config.toml
num_hidden_layers = 11
hidden_size = 256
num_attention_heads = 4
num_key_value_heads = 4
head_dim = 64
intermediate_size = 1024
vocab_size = 1024
hidden_act = "tanh_gelu"
norm = "layernorm"
norm_place = "pre"
norm_eps = 1e-06
positions = "learned+rope"
rope_theta = 10000.0
rope_fraction = 1.0
qk_norm = true
attn_scale = 0.156
bias = "none"
tie_word_embeddings = true
parallel_block = true
init = "normal"
init_std_qkv = 0.0337
init_std_o = 0.0337
init_std_up = 0.0337
init_std_down = 0.0
optimizer = "muon_variant"
learning_rate = 0.0155
beta1 = 0.95
weight_decay = 0.016
lr_head = 0.00567
warmup_steps = 52
schedule = "wsd"
decay_fraction = 0.577
decay_shape = "linear"
final_lr_fraction = 0.02
batch_tokens = [32768, 65536, 98304]
max_seq_len = 1024
doc_mask = true
train_tokens = 321900000
max_steps = 4926
dataset = "wikipedia_en"
MLP neurons of a small language model. Each row is named by its layer, matrix (down: output weights) and neuron, and shows model dimensions 0-127. Each number is 500 + 40 x the weight over its row's rms, rounded and kept within 0 to 999. Numbers have three digits each.
A block is one neuron, or neurons of one layer that tend to fire together. After each block is what it responds to, as a language model described it from the Wikipedia text at the highest values.

L3.down14:462539513572500501515478501456485540503532571500494486456489507493490442505466477514477530527479441478493442527434504568473512480451539513473555479496521498511553483400531541492509575462436434541489480522466470456494465570553486553462498445427503557524454495533485570378530436601477463505499475505513459509520512594582497402506469450558561515494460553496530507477490536531552548523588
L3.down727:531432551452499466453491499487453497504515527472436500507540493469459493499519557481497501497520479478473467477483556429486495544493485512512496466482541477501511511507533512561543468533538600478464491573515586451487493544515508481542454532435585488477492505499635469478504532525512502434466447562501455478468518496497479481532542511498516540516442446542508478520599443500546495443546
Short word pieces that continue a split word, strongest for the second "n" in an-n-ounce(d) and an-n-iversary, also -ly in positiv-ely and main-ly, and C-a-en.

L8.down16:503510505514457548505469495528516554527464497486428546470376474529499540533549549529536528448520413537489548525486506444497538474523362459530507501554582484565505550489522465480501464511525526468482499488455539504487575459442464516480534513430527536521578438501457466494585473482480459501532510504397518529545510549488459495427539524516504544484536450498574528505510524511457527490470
L8.down26:495509487461584474520515485492557525460470547463495477481466494463505456518462467445459500480491473527512432549517489503530488512537450502532497579456490530543536471499462562477532535554516483473477435518492515648428442550503505394511460538492455502512536483416484498509615483457446512455393502475464492432482493522555495488450479532559501521501460530443495526489514458582528541469572
L8.down33:485540453429535436535460516479444529521419463509465554499486512483508476510456532451509530526409558552542456482531453464420515503555560521477564493516533441489528576546441571511428600464541538433510478510544477477560535413436525499483513487472507442507497441487564507451564496500456507510474511446546499456440532497455502481528510527422522511477487506488507520496537455573495559527465
L8.down971:546531453530575517518450528494534416505541563499519450559497486515477595483582476480446520478519498539513555526449424504509502527645529515483477535505573539467477507556515484493493495532459463456464541500556459555504520483499549425532493464502451521516507507481535548475525450566460511530490454466470481564515452545486598553511494504483467530574487424536526503509496499516447502475461
Tokens just before a year number in dates: month names (15 January, 31 March), the comma in "May 29, 2016", and "in" before years.

L6.down44:456552541465506528494445493504465477504546508453462521472480466436487479523473464507476558489446485514509519487483429511455469485468534539497499433519487466552515552465495555532432511541499464522518557499501495465441516519429399475540553551495474461534402525493286486476524499482543540513427501477495501448518490509444440483464522464516468494555495505456534588512511515542488497499468
L6.down304:456511495512436421462523538493513461526448556446507484498448519494540490516544529473508509490532511522544463486439568535540571485489505548506550544509504519466440447502532450527420503529460446559506479513521562520484488444596470480490526543439532462417570502494294526570508498506468472493556484473484485470418479508473569533477499466503405521518536478533501490479423500455541460493570
L6.down317:494489481519493511544555527499524469458497474492531473514476495584492534500489475533478537500480453523485475502545472544526528576501569499551509458450526517545545489500488510566459505491504494516508540492504488515508498479438489464512513528483519501534497436555131500499491459532520503466476456523508477464516498485545486480485520427460416509431482544463499497502505562523488491669493
L6.down359:463564523522499493454463542501566446507485434479514479533563444524509559433475492514471483567489450507450519482518541526515514582492539517529536494521488530599517515554524464444517541516470564491518574462513566496466526526470496436525494509550478542506461515423304535470451492516501524514526521479535471495460441453481463536468521458482391503443522536486557574489418492400469487548558
L6.down366:469440450472532535512522465445489447548447519569464486489517528491514483573512511514484448530497503537446524506489500517533558527467432448475488532475479544496478469540481542486499500559519469555525467488475485508452487522484515522520517525458522459541556514498280537569452514529586534505439446538515542511449482525577549463517516423530474439521482506529433512475443551471506500480444
L6.down795:479515517471524427545502514474470461495480487520521532513482483476474465535542505497568502503518492496497563489536549572508518511519504500487538482526462490501496488489503458492469512541473491433483455490501452545482499528503488493543535528506486462536482469554098510442480478440488520521527534479526486481499514549502538466513477466491430527489480502496477486493536562507578498635446
L6.down808:569507513512484492498542469567450536499532516580459493469485512505541456557515485523542596501507520530443503525436436462457456570508460539499484478423508516496529512524487450521581464451440490480563514481434418468518557498476412462508501507511469492541523525554281514495400435535481507469483481522549560436497481538534528502528429550528438549510512433504570422511526512469531520538495
L6.down893:500452493496462517501512557561480496531517585458537526407588471556542488514522540502498539445481427447502425451443558542529503482541505491554569456461561452475499509542538457505509504468505462493515495494511448538506465548493495483481447456460507524517523508548249486508499453549478490548510498493505507497455474497524497456542452508473470531542427474545467501529559476453508522562516
Line-break tokens in Wikipedia markup, mostly right after a == Heading == or === Subheading === line (Career statistics, Transport), sometimes after a sentence-ending period or blank line.

L6.down14:490485481494543580548506502505553547538539516531526581477432502501421508520530487512500504503557489461459490485517571524498507597526467463559541493445496525486398500532459498443455562527554536520399426590558438481515499575551532462547563577487444471514463509508445562430530505457488548548500443505500492536457447512524438536482486569539536520537448552482465454484481511513457509552481
L6.down68:527477547458528449502518453488489492545518483484504481463377502522497482524532628470378479555538527412487576469472520537463513500460494493515501498533488443516423499488558518502501503558517473567520474517564442530454531521498517421518526521549489539448499461496508564471477516443476495454518502540519521480410555513579534492542508504566551580470555494473408461470423516490441495548509
L6.down102:501518539495487426448436538513549424460513460510452467514576436439487490531507539467431526529531502522489505538459503522491474514453506430466447614487488442436533545518533476490502516527410459531481548612496539542532520444492497482536515519485461482497457553514537456473484541447532475471495460571478532468503572543520515499531457459497538552465467515485572526524552498479492497533454
L6.down255:471476508476465567478472427472491556540533538477520594567473577510552539534503516550506493456476547400550519462544481503454476564461532575472504458463500498456440423550531541481481503481478505460555557485490449463530587456546456454526443479499479503497544464484473534445548520560498483511488519484476430496493489488517488500426485529581577481511514453464481433524592498494513526537390
L6.down468:464542524624460517552463551508495498603543498588421522509541507466472525531519497523531538484525535551500491517528455491452555453486496488514544516489497503515530536465491499502452460546457470522452477521509502455505446462502513418446517501391501492455480510501496431590504478472500554444466482457515470467516530535483498473506443470445506529508514480520502520467565466598480439449544
L6.down491:471509449503540529521461534528528520550540507496480537481422548485544506515488544493502481518454518463490536545458498454440516555501525464474448540519523422437524500476524531517421476497544518507552528461435475438533469470458504540492532563536450456482498472544424558531502554515482550525490528475512520455468473484579528497598506499492522523560480559475458492529433472513474520533533
L6.down765:579490486516466540470501509448474484509492453492511474481478495556497553547491506472405430528510491535495513564480418466526452482460524501522445552508507434438434458505538489490480547472634492530510513481470483511513503500482371497545511546525437550467530515540525554482556469510472475562469451446515490476457522533518505459481559455528463536470528549503476532485469500507493521515514
L6.down887:491490456571563502524526474571534576472461442478523518494488387495462504538452527455409463463510614426510498507544447473519462496487548550481460505471493478489448513521540509516551468457539504547469515528495574539470522498490432463523544507527459526524559487532517537484561517534470410521509475444504485521488467455482544472489582452545532488499499501419424517469465491526486513454514
Prepositions, mostly at, of, for, from, placed right before a named place or organization in biographies, e.g. died at, mayor of, plays for.

L6.down169:497506563480488461506466414612518505506464504479467520511511478529446439539456479489462493505452505507518536567446470504455438523466517518436506426506457506467478440508507562485520547450505520506435483496448471446542474540493548490462536478532520542467529493525439507460501531485465442494539518512533553507494498533467507561508548442495485482526483383461548593475548511462500532523445
L6.down218:477444482468577511506498448555472482510496490519508467496482504528539551466583484538536533530490467441471467522538484505485514502520464445507478512541500526508553467498529506590528538533480517491507528534471490484523451457467460525507483473480476541426502463456377562484516416509470542546540538501473532378508464497476450488484593546530499446486552431482536491519518477535539525503544
L6.down270:538434549495586422456522555527459576511529443487570464513492566495463510543523515567487501389466526463512504437466501492442527486458496502490448472518498595522491532528512439444504505486539550453487518479471550421478483559481520496491489512474578476522506487456535504523520530507529536477506570470421518554550473526531529502580567468525485477536492442534524508411487589536451591572544
L6.down361:521445555444507466444445502575507578441542495484503542470491477519523599478495517532529547481611518505493474543462484558539590494485478459486461513520498482486572486551539570459531524458441474562478446547561509533482479404500495493475533509523532538519433424522485560585511564510459527481523453534451419449463466519556504526450484505589537496499523437482505480497493535480506515533491
L6.down430:476531514515491511514509459546486476573501554553601505487432504527575502528466406531509501461464532535515520432454484531505494470483515545444491404470492426485505524524557471518448509498461526503460528536475460513523512506534568586547478561431513378494515447477541569489522465515477503468545499540529437491552396435494495502547424507538427509499441556468490502423489471555532488498534
L6.down466:558448528527471526479502463532520561471504524441538507459572516463520555629476415497518567553441519531488535500409460468527460422448502546544489523533445496500460533501492584514453477505431496539493534464498499485428490525485544573511518545533481396404507484523546518494454570537496531454512442500536529466451480479498465564542516491456482488507439461458511481500471502549476570449496
L6.down497:515449515456578495492538466452552454518458560515542547496447530508494555560518464516443513532494562479489525474455462555482560526513501553488564478474544546488455449535536466513459514519540498499485459445479506520488437564501468454499511492570541537532559457511522517452487492491467445478490439483517457486421479555600523494516546437457498462484463481551576461503470556550461568516469
L6.down1020:505523444454524486490474437487496492526458479505545481517484569451495493467456517472522569535538491455529449525532527432549524495431435465440463437534514538538559600548434492576560542456473507504465497491467473590498449512481467488507559473446507527514511516489518538504511494508479544449512441521474435484473474531518537557509499529443434458553485545450546552511499464449583503497441
Parts of written dates, mainly the day number after a month name (May 14, January 25), also month names and years; occasionally mid-word pieces like "or" in temporary or "aj" in Major.

L6.down55:497522571543444514541475533464469488438523445467520599516456472531501421528505578476475523493514540495510608527460531506533505518510492470517528524482493488527533534483476497506399432405537467475507551538549551502450504476527470532475506477500439517506517468471541522488504498500508495504440461544416466524502573489500510483478496516451457480490492528572483469504498402466515380518543
L6.down126:469420476512548495501574524521502489466490489482487466543452403517535466505460585495510518487503524486527484527468496510560591461471540493523486422477476466521475536600499491473503545530578445512567509494529502462476472514478456494528546489487471475511504572556499559453491463461451559504463565468521497573454481487530495450558487523422476534498505418551558537486459538458414585451424
L6.down334:480481481567480476439598549549509563435488422529505564501540495510489439506531567512479569497483531466545466490433494507510475441455559537540487465570469474533525528520431487461493477456465472434516604547527478486468444409486491494552566534461448462510526431476523490512492523361508522464518479506530483465511562501565492580546492481465507509448477459530511441485486539559554585468508
L6.down559:468468506521450522466473495466559515508513566490502442459444547494536530529461581490500460548550512573415465474493584518563556483516501515510523476551527526488497538479482534557417479509531487504443468463485483452482553507523463487633448567484455471516441452454516448437500529498455478578513522529471518507457499520475456498514563594520545506474532516492473423515494442470510532499538
L6.down593:431473519477488527525481464519484560484477625538578470470469548528468498458510530497517528468510489521447490445545519579475601505468444405509526560524463517425433495514507521517489542451524551559503480512530484502514582492488509479476464505491580422504484492510489470523422549468485457537435436473473541469461573512582473501512534467558539516502504486499527487537512484481515461527499
L6.down748:448431484479545513448534546497501464489469478493527428474536436544544507407510497505424531518515476488573496459501517488565548472572504425560430489472496436509554512589480523530497501538448531546438450541536491549485500547435469581429498476452570473614487435518505486489526528454483507475498425507450465506525505472457519522513486521487546461548481467494476497523581492511496482547502
L6.down785:469543548416517527451447521525509564510513530489483515514392526504394538476470510582462553465496432470476476497509522578522542511528453498489509437510485478494501438494496547542404515510540609440437533551445524495467503485501508483465522465551498477464454449500453453449519484481470568442513517538489465499543496495520532445505494522519472538551495506488518530532514438538522495525553
L6.down995:531529444522462435518472485475491556559474519431490545498487532528564539419401499494468435527557501511494527420502577489522523517511456550486508499527497539509434465458474499408460540524576529541468507446483566550521543519452507473507524417518516493562529471499497459395521491519485486455489556443419492521486549480484484466461517438532436486488514529465552515485506511521439486443521
Opening == of a new section heading after a blank line (Demographics, Gallery, Recent election results), plus table | separators and infobox-list field starts.

L6.down148:457481565485552453504538489478461558520496483497520507421533499557476505480525484471455515506515468443512541552517534515530485525510378521496446494563492492458577458502552519469463381513441417470522459530514490524522519558541540521488470515570504483553567486511514551448460543467483439514517488474502527476548491518484506465476493548448466431466514515480580531482478491473535557530483
L6.down350:442451539480573481439472606550541500507479508523542515505544420484526518467444530616519493489519511412507479467534473441467517507502453529478510471497500477404585519481475459506493548495445503534441438437553523565545467528513464402519528465498470514454484471475398506478536427474519515460449432503507456507476505516545436437544526543534450500541523427537524503494524521530553512567581
L6.down588:511462492562513508505522474505527499490451543598500485549476454524506468547526563489479578443621511505466534490468484472503514445454361488523441439526523463516477473498533531501540457473460483485419434499497450517486475492452457533472506465508517580546520456534466490495522488524534516529473547489474471478507496514475519489449462535542503434517552502500528470486481566566532530582496
L6.down617:470370515534576527484486598522548534472544524516482481490519519518506547466561505492418542601495515424459507619471578496511499523475486518473498550565524511552547569484505441516488422498495467422540529506472474520528494492552481448509564503447532432436475526516516420450515488527512471510458405481484499453491461579527524503489470465545503515525491476503447462509498470428518452610475
L6.down654:471539518488529491516481467484497495535467575483521522478458472547496495522496432435513510523563518436465529515551433482461395497548476440482522445457540514451526523507510536512537454545576516441534440497517513482489556487535384554491548536538511474458416493507524462507479449475504489472426534493555534611439492511539514471379463477507520569520591529510509475436529479532481530510516
L6.down754:524423509537516472534535468452506572495515515489497513437473523461475500586518494547499493451482522527455535514486531502627515498491561569533477471465515499544546466543530549483527488433560423432556518534451528489504495524523525469578501487584491503516528564491528477505464482535576545552493512390465463574498492516491572403476481485509518567547407459518558468514538512424535455540535
L6.down831:509505493510546527497556478535567433516568518438485480454613528541476481433414552501448560493450539545487537439551546548530503487493460472480454514476477505531505494540514491553475473508481493501539481540528484514433491453464508530527499467426533510556454479481599460517498492559525537461538563597459520551543504494469566482475432436484559475582509566488515452478480490481460550509483
L6.down925:441545504450439522562449516509506554431550518439548521531602422504488422488539466531561495476496565490469480553436451537426521581529495497473472481555480471585552578525498470530495482513504462474502510540551538453482536460504559457511443500491511490482520510467470400490523529474470529506423524498543559534483513511561524535543434494465599492499541477507542527532480447493556497509497
Middle word-pieces of split words, strongest on "ist" in History, Historic or historical, also in valid, Battalion, enabling.

L3.down254:498477469522544493598496566480517459479451515407500476522519505465452503439495528467495545467527504546467548529500473387582503525501523516542497532533537462409528464441499502555508474519539445476503501493473507521545494543520511510490460484471467539503506525489582497472487432557465504525468451474434545451492490505570485434467493533540594477410487508571494483525517493549523523510485
L3.down965:517584524503491482522462537496477541478512543537530457491522472491569520531546494509507420479462477484512516452565544508567446495480491504480515548519518603475479429593451416495479519483475483486468476462498483511499459518401479451476401462483447551511592504482618496521487454527514511417565545508489421531515492450510527488496483520513459529563487448526472509398531490417513523494455
The word or piece "in"/"In" (in Darab, In the meantime, In·frastructure, re·in·forces), plus "of" and other early word fragments, often in lists or infoboxes.

L6.down83:563466493533455438486524480455490568487592515482486395471583495536522516471524542541518502499538438531513461519465507476467522521476491490455405483484509482515447475573543549510502452490509487485543457522454474421539502477544510478570491484475480460533463520549411481507520567498501503534428492535498491433470444491486512517538450537436486497546493531455485475525539526487581482422563
L6.down113:538500502468569534502494545497498494525472536526495440524527561555523566512462496438509468547443527471511487516539513545484546511491547460511532499479550566501531500511474573431498506553533461567484465514456515512521502397551545531415561468484566498458447499490606473487510423537535489520469425523453512552505547602468493449488493485540529501491489541498497520529493534520468457472500
L6.down333:474512514478492481434469504486488442488519541486481466583450508537459466483481576518483465540583478477542447542594505374559485465475472497525491614478455524465418553446516542447466506481494504528540482567527501524456529532517427469437482417415470469482516479507506534453490454483499507522586621505450526474500469518512502509502522535544414555553521495457498563537530496442548562431444
L6.down336:495521487502463525483478506485503486522453481469523488437446487492426520445526481550410494500438548536507498496532461541512492469479454517536478506437447576460508458588478449466489547500517560430467422452434455486471493470506466543481524503480520467585453487495614489461496489532494495495492489548502481520492528552476580497515499501537561492496567456534619493578468483560503456498462
L6.down389:519465480532552517493439567461485510454479553529519507527510564476513552443504513522486537530515406501588545528532449511589526439452585516523498429488512568511541473448496467440466490476473526476545510510584422554485481492542460461357468497486483446506512485472470528503482485501490466463555450385470561485490546567459527502558531511515509545489524448446443498550504563574479421491396
L6.down530:517556489454498496549526449529524465531483475483501507523489541451511400495479486496551530520552467457527533500480481586549468507538407484523504500469519578456483503505474490528480476460487521541471455478596496575456486519529432467496421479456546475519481512475412509436498465574474498519478464514531512495491492530534548419516514532495493512497571492488544491493553514527497387524487
L6.down531:527513468469547515520452526549504484547540529446505457574557547534463504432457409452488560529503507445504487520535450478545549498533515485616508516442525458539511518493534499568530560565436465502554411481474528593511419453470410448463452551524574452511487475492453488469491425490553500548570496476501469477459471506528474486499475517483465445512533462491513500475478529517509465466428
L6.down784:525520532507526483517453526540475409473508481463533592496526537527423595511495455495475448440521472548429492475491467547501466464556429554469541519411505580538552491496504487444498473441470477523485542494478488558536465443493449479513510598499452457496473526443578434520496488481451473501515473449592494534501524542488499488556511527481440494444434470486490503484510440545530498507521
Mostly "In" opening a new sentence or paragraph, usually before a date or phrase (In March 2008, In addition), plus mid-word pieces like or, am (Furtherm-or-e, n-am-ed).

L8.down18:478523476565517531518475590545477468424518515559464499558500393511523486588534471505475465431450527491505452436502415577494517446496464531479476500527514516503538606488451490491459514536518486523531481593501421469521506453487584491529476464548546515456505575526395520431511481540447476545503497505478552533505549407516495520466554513500477548472499488429488473492503494526450527508472
L8.down566:516521478399410524539481440528505450530498481507527530538554517476497448527583518465458483488454514463564469515532491531479417561488497407476549539476446509468546517474527466519512462508482456544454541489524486528563501437487497514477465482420472513488547509507478503521498469562485531590516509503563475502525563479496476526523498387506401500522494437533533515484489455488573484505528
L8.down569:537527494484539506496529514479498507572454502517510507517544483551424492495541480515459495421513577518495509451474471390540539473522510477402546513593511549455534458526528507509462515501498506501517528489535516530573446483445522507574453516494539470462553483510427494465501463534516469511446496501486439523504493478517539445465448489509518518521456473465582522388469517544508486549422
L8.down789:527537458442512510480534493522474527506459562477468494516563595530537524611606468476514367529459519521485544478473497481427487528556549552484497471523474599501463556482545539535487435490503409452494554554470489513486506519452516416529472437553480478547488563517497428457432494498545502529473557558510498455490506468461457443578513510530465478558478560592484497524446550521498551502539
Word-piece tokens inside a longer word, mostly "al" after a short opening such as an, v, ev (an-al-ysis, v-al-uable, ev-al-uators), also " New" at the start of place names.

L3.down170:501502460546521457515479519464483516510554505527544452497503511563476453524509461574559503512499537509489543460510521594473559547567600525475437504515461477530506493489500516502552458500444516461442534453484500534473528535513475548458576474542516515496528499575282503498456503473464555566427517503480497498514475533502531489455446430494441480507484475482521524480559585524486444579436
L3.down722:503533487480473460513534504516413557497483553488488450503522561584507443538521508488497466513478469494493508476560538496503500531517534482504557536454493474496456503546525480512464540508493492505547525443521518495456540479506468481521535503507481423526512490518166546491484420505508533519444495474523470469506487466465570464489476485471407507497454477461496552493517502494527479558467
Line-break tokens between paragraphs in Wikipedia articles, mostly the second newline after a sentence's period or before headings such as ==Personal==.

L8.down172:459518489471476511495501462453508555513479512517494483543438482510408511502501496473520486489525539513503562487497455523545571410520450552508581525479483514516493396431501462541491476538430438588490519539553486429472574411501556492490498437429497513541441516458507495541499529491486519550533499496531529484518486497501445546498472489538496541484537432450543535518503502469513502557501
L8.down223:519502500423530554491502412468551477475453483518471500487468506489504537523489565517514545490489475455512463461512559459535524515503452510578502555517515522519497406544483471503474441495487508493516520536429511483524485522512492494495438458493486535560469477448350541532493547480500524491551474552555457489462501521465455511498489449506424441534493502505468442500536482459448510570487
L8.down543:498505526509463519514573525501517537468452533521492454537508518455358435532487476438458469422515498539508510547532562514522542519488499533515439566492509477508540490483496538532479505461593446539532580510510600467567429459506537531503546492498494519629506440516423551507443467500489473493524495442484495474488431444496469538486485515472526481505471459435486568506545497529502521400517
L8.down640:482474451504470526496498636458485487510551551516515468484423595510516487483455555476497534470477427513422518525468443444467559483490502525526506469504454434539499516552489502557552521453531495488468429489425579517563492471484527530489477443408404511492515461496544512563539577537495505544523509424478455528513537456485520515471431587512569489548542489463515543502481486584536522510535
Words sitting just before an upcoming main verb: -ly adverb endings (general-ly, sudden-ly), also after modals (can also be), and infinitive to.

L3.down666:495492574454532461564490506499513493492449470515484501509503427484554510464559467458521482478481546448440477473541433493546483503445425429577459538473570507536508544549535540507449619541436451449448519492589552491509504507517453512506510472457554434481522474439475451461387543470464474451430504537446507453544540501436486480535535467539519536457484469491490599548449493575558476500467
L3.down1004:571519385519569554516512475469474457580472478527466468519526496571541509589506525498461444436545486510526477546514460488464472530454457437479497475481510515411499538448504547560507500499543509429520475544524593498541528559517447469507588524564528495482484471516528505505576400536506427552515517559454455453397563482427614428525452428490553569542471516494515549503516463485543406501510
Mid-word pieces right after a capital or prefix, like D-iv-ision, pro-du-ction, Mac-ro-s, plus the preposition "at" before places or times.

L3.down227:521513471502494527479540554427462530551467547519578517467543425556512463572522472511530563484528492529503475514481461520506480514438477581508449483514551524526568494521513587475449476563476525451478486515458505473536502528459352520634461486518529446551380458430535536462518495480484403504484546541493493516462492522548567499464489496471487513546466491470409409530484521535442539444502
L3.down606:523501502507465453469386521529573480487520471503474467510525506586597485451510554515531559526498499485449551502491488507506489477463433497471496427409513553497537472502481539453547435517536488489527540538536495544538522522485558514558540478574451479478575523548501490498443507553558440507468445495467508483449485539505531481487504513454481459466560513496544496545496514444486607504477
The second piece of a word split after a lone initial b, B, s or S, as in b-all(ot), b-ound(aries), s-uc(cess), s-oc(ialism).

L3.down411:442551402429459544485505479486509530477488533441498502526556528530515481518514468482507508436474498473492473567502591550464455507454484484504537495407450412486515464471527494497530497506518559481561554540429571450503484450553515469458513503420514406434476566532419443524522444460534474449532491556491539471561443516516576529521567590527436537495537473460526460539520472493585508536543
L3.down962:426503515539392552521474480550524491498509436484515545512492612481531539471467460512515535485456523535556530444414534435508496475526459526508518506517481447477378510483505467563478476446395530521511521504505458447459504483460523482507481589478514575473529494505536464480523460417543496502570517545563420521530623461560474490505524527492528487459523468467535452437534439455509416555539
The second word piece of predictable multi-piece words, mostly the ist in History section headings, also UT‑C, Euro‑pe‑an, devel‑op‑ments.

L8.down402:586430497566446500534488462535420457566519546470469509488578585454420517475480452486414561505509488419476454500414448516507467472540455532503494521568458578495486530484535436524578461503498480433489533599552456469489497537490475505479453522490391506485486519461592549501521488462547531554469458582578474543486486537504466509554485494499501468503495549527527432532464469469485464480464
L8.down541:440490487532492485527479544528521567536461533539487457452518526525502490481433521508524527528498557494455505510543527481392448473546553457519465447532506460506555517527452550532393487512484528464542523451518498552555560518487430528505503487584504518461522477495324546431506535513511490519515546512545432425507458450511514548541572460515501451543490501505495455532520541457518499494517
L8.down719:494484504497473470464488478487549524462497487560526562446442498378497532479514463485480572608476527456504458504498504507534514507454519492525472529554515499483491444506494526535534488499545475456552491493461487488523486429469481494524422512491532511522499573519606454505516555424486505525503527643531472489496443479512475489538478488521447503404493465552553439431512484448517468507544
L8.down745:514414523497504516521559483536556484555449485465492476498470473560514525511479502446515519571540514464525512502451484476492477504436516521590522441495501515539497538523522476472487498456532469519495414551479480513467479510447493479515479460488457539526464491527445514578502462473528519585485486577529526515547505496497473435523457482505470499504417490519415459577498539499511508534431
Mainly "at" (sometimes "of") after a job title or role, introducing an institution or place: professor at, research fellow at, mathematician at; weaker cases are mid-word fragments.

L3.down630:489501520464446469424493466473529551548376507499475507525507513469478509482505507533384512501486403513455500483490569534468511482481532528591465487476486536506478501552556495442499570463503510491432544505576492562483496542465507458467550559531536505481494484551533469555480479531474557466527532493424495393523501522582530394492551461508434584531515459450472484544486501456504457494540
L3.down872:507462464469531513450547520476510653400506538504513459516434439492482542499490489469506523475459552489449512515494564512511560541441527482423514516497465552477459558484457514452546501508559464486559515558541539497494451496464503472460471508512569400461533570437521422475523509494466509528531483463454476492514447548574560532561478517443505531507498401426552503468480527494472428573519
Opening == or === at the start of a new section heading after a blank line, e.g. ==History, ===Marshall; more weakly, mid-word pieces (St-ar-bucks, eng-ine) and digits after dashes in records.

L6.down184:558516505545449493466506450557454493525473487410529446512525534447501463531480513498495554499484515471466485467506478521537455470514468479483511511459487520469533552556494522423477532416569463556568518535530529456463493514518508503470531452521471458465513443532542566523442557542497530449521555457506452559534457485477562509448573513491452513467577584494435500507544500506522506567481
L6.down324:527493479551426462461523477452437500511508470473523504515493517461508491493484525509472458478498432474481539451551505522472472488529509528516484496478588542499497488510498472490529534448536527475533497493514456506469489499495428467565428477531515437489482557567623468534483465483506604473530483499587485522539467489551482601497567524546523475504510437492495451493530539552492539441389
L6.down643:490521458596466483535543508507562484503518392476499469435509481462534486501462484527479451474478523516495521471558452472556522535572513450489430568426467464481556505491497498468479510450598478450562511556472426562473454505442522586510449480537444468493430515455585508606514487484530545463475474494474451497560523474458455451532514489503528467459539565529603558502573568508512536490536
L6.down665:563555551462502538508536458489483546531520410502519527522456509510548499515468490418510466483500534465541433495509613530548534562496504367428554496420536493509510439486491477516565448500478521546497506563531480558569444494426574472522434494507435467530469489492523527476475501491494482465570554519476511430533506506497463473534528507552515462464505493447488481506488476500482535492481
L6.down826:507440522481509439533520530478539478509454454445433495559494593464417495521520508538509537538487524562479527516526498615445506532458457540541455522465498521501545498497496550588516438524390499535520486459456447588555549401503546527547531490518426490481557482551464522540480440474501429506492500532504478503535464502529483583468476494430525503476474531530478514513523444519514392529530
L6.down916:511511559503484478493450460444518539529519510508513540544453473456431484545499442469464510436542483476553523509513490562472469479483477508512536524447517541467486604460477488447494502437505456475457514493523458455485500531498556634511520481563446463469507420542503494526462471557540514507501472490536494576516511435475584467487517457506497445497501459490548594525474538502555499510530
L6.down942:429579546441510462520544512507593445549514487487540600496483502443474488453495514474478500438450530476557461498547523531494499459466446455534507445461449475488510517518506542514483494431486576499517528534466542483500486466526565506523538455488459421481484514520445425631490497475468527535473472518525506441475484525470487479535423457492456469513489468505536519521509519540546521449512
L6.down976:545548551527456489421544437524540490533490531433444587538488516520440500588551501459522495505541455517518496433558481541550470455483431481511505426452445554452471486449501484536523488497546488484498519556516564557537437491510565524575501532490538481487458548471548469528528493517502506410559517599566469598526435429528454531515388479516452519508527549420548537509516490543544489481509
Final pieces of adverbs and auxiliary or negation words placed right before a main verb, such as general-ly, st-ill, not, also, do-es.

L8.down76:449563516532465458474488562493499516532507500465487419541494469509463533453560468473466521526512523493598495505584430451520489579499433516514486536513476497517513545515596421475444503492510460478529471557495516492493433479477478443502529484505501472490495521525502508491473520484525555467557513503491477531497504503546500518563536526472521510444529525471453502468479560507555463484596
L8.down710:460460517473508506571481572590486474514482470440534470468571459496446517504475482542453490538476512508511540471544429527538483490560405464429513507509424422563564524472489444521525518437487479486455460462631508466511453475565492528554487509516461518486463495464429525499501478492554491507514494524474428485496449549506502497487534545455537552476497653460536490454484564463453497515522
L8.down880:443482538558529455501461531454476476500466538489608533462488476494521529490458494496559564508480508568508462450576486525475575501503469500485473581482576551453504525472459530477504472542524380518631461481519471556519506533511561487479455477505499552531550444556521492470570461442494471430492506508472538525509493449460497515448517550502498579460547522488503490409456571541519484461561
L8.down905:481497498532476452461454439450490570513488501502504549525489508476511456459602492460473529471493501477519437534426392495519546468463535501500506529520449529458558533595550462559539552505504494454466519513525547550529459504535518436451466499472517404506507515530530460558491560493501527515475484507492546529536465519533551447515542536480491536415555580516510474454489455490445542470475
Prepositions or subordinators opening a sentence or clause, mostly "In" before a year or month, also Despite, After, With, When, until.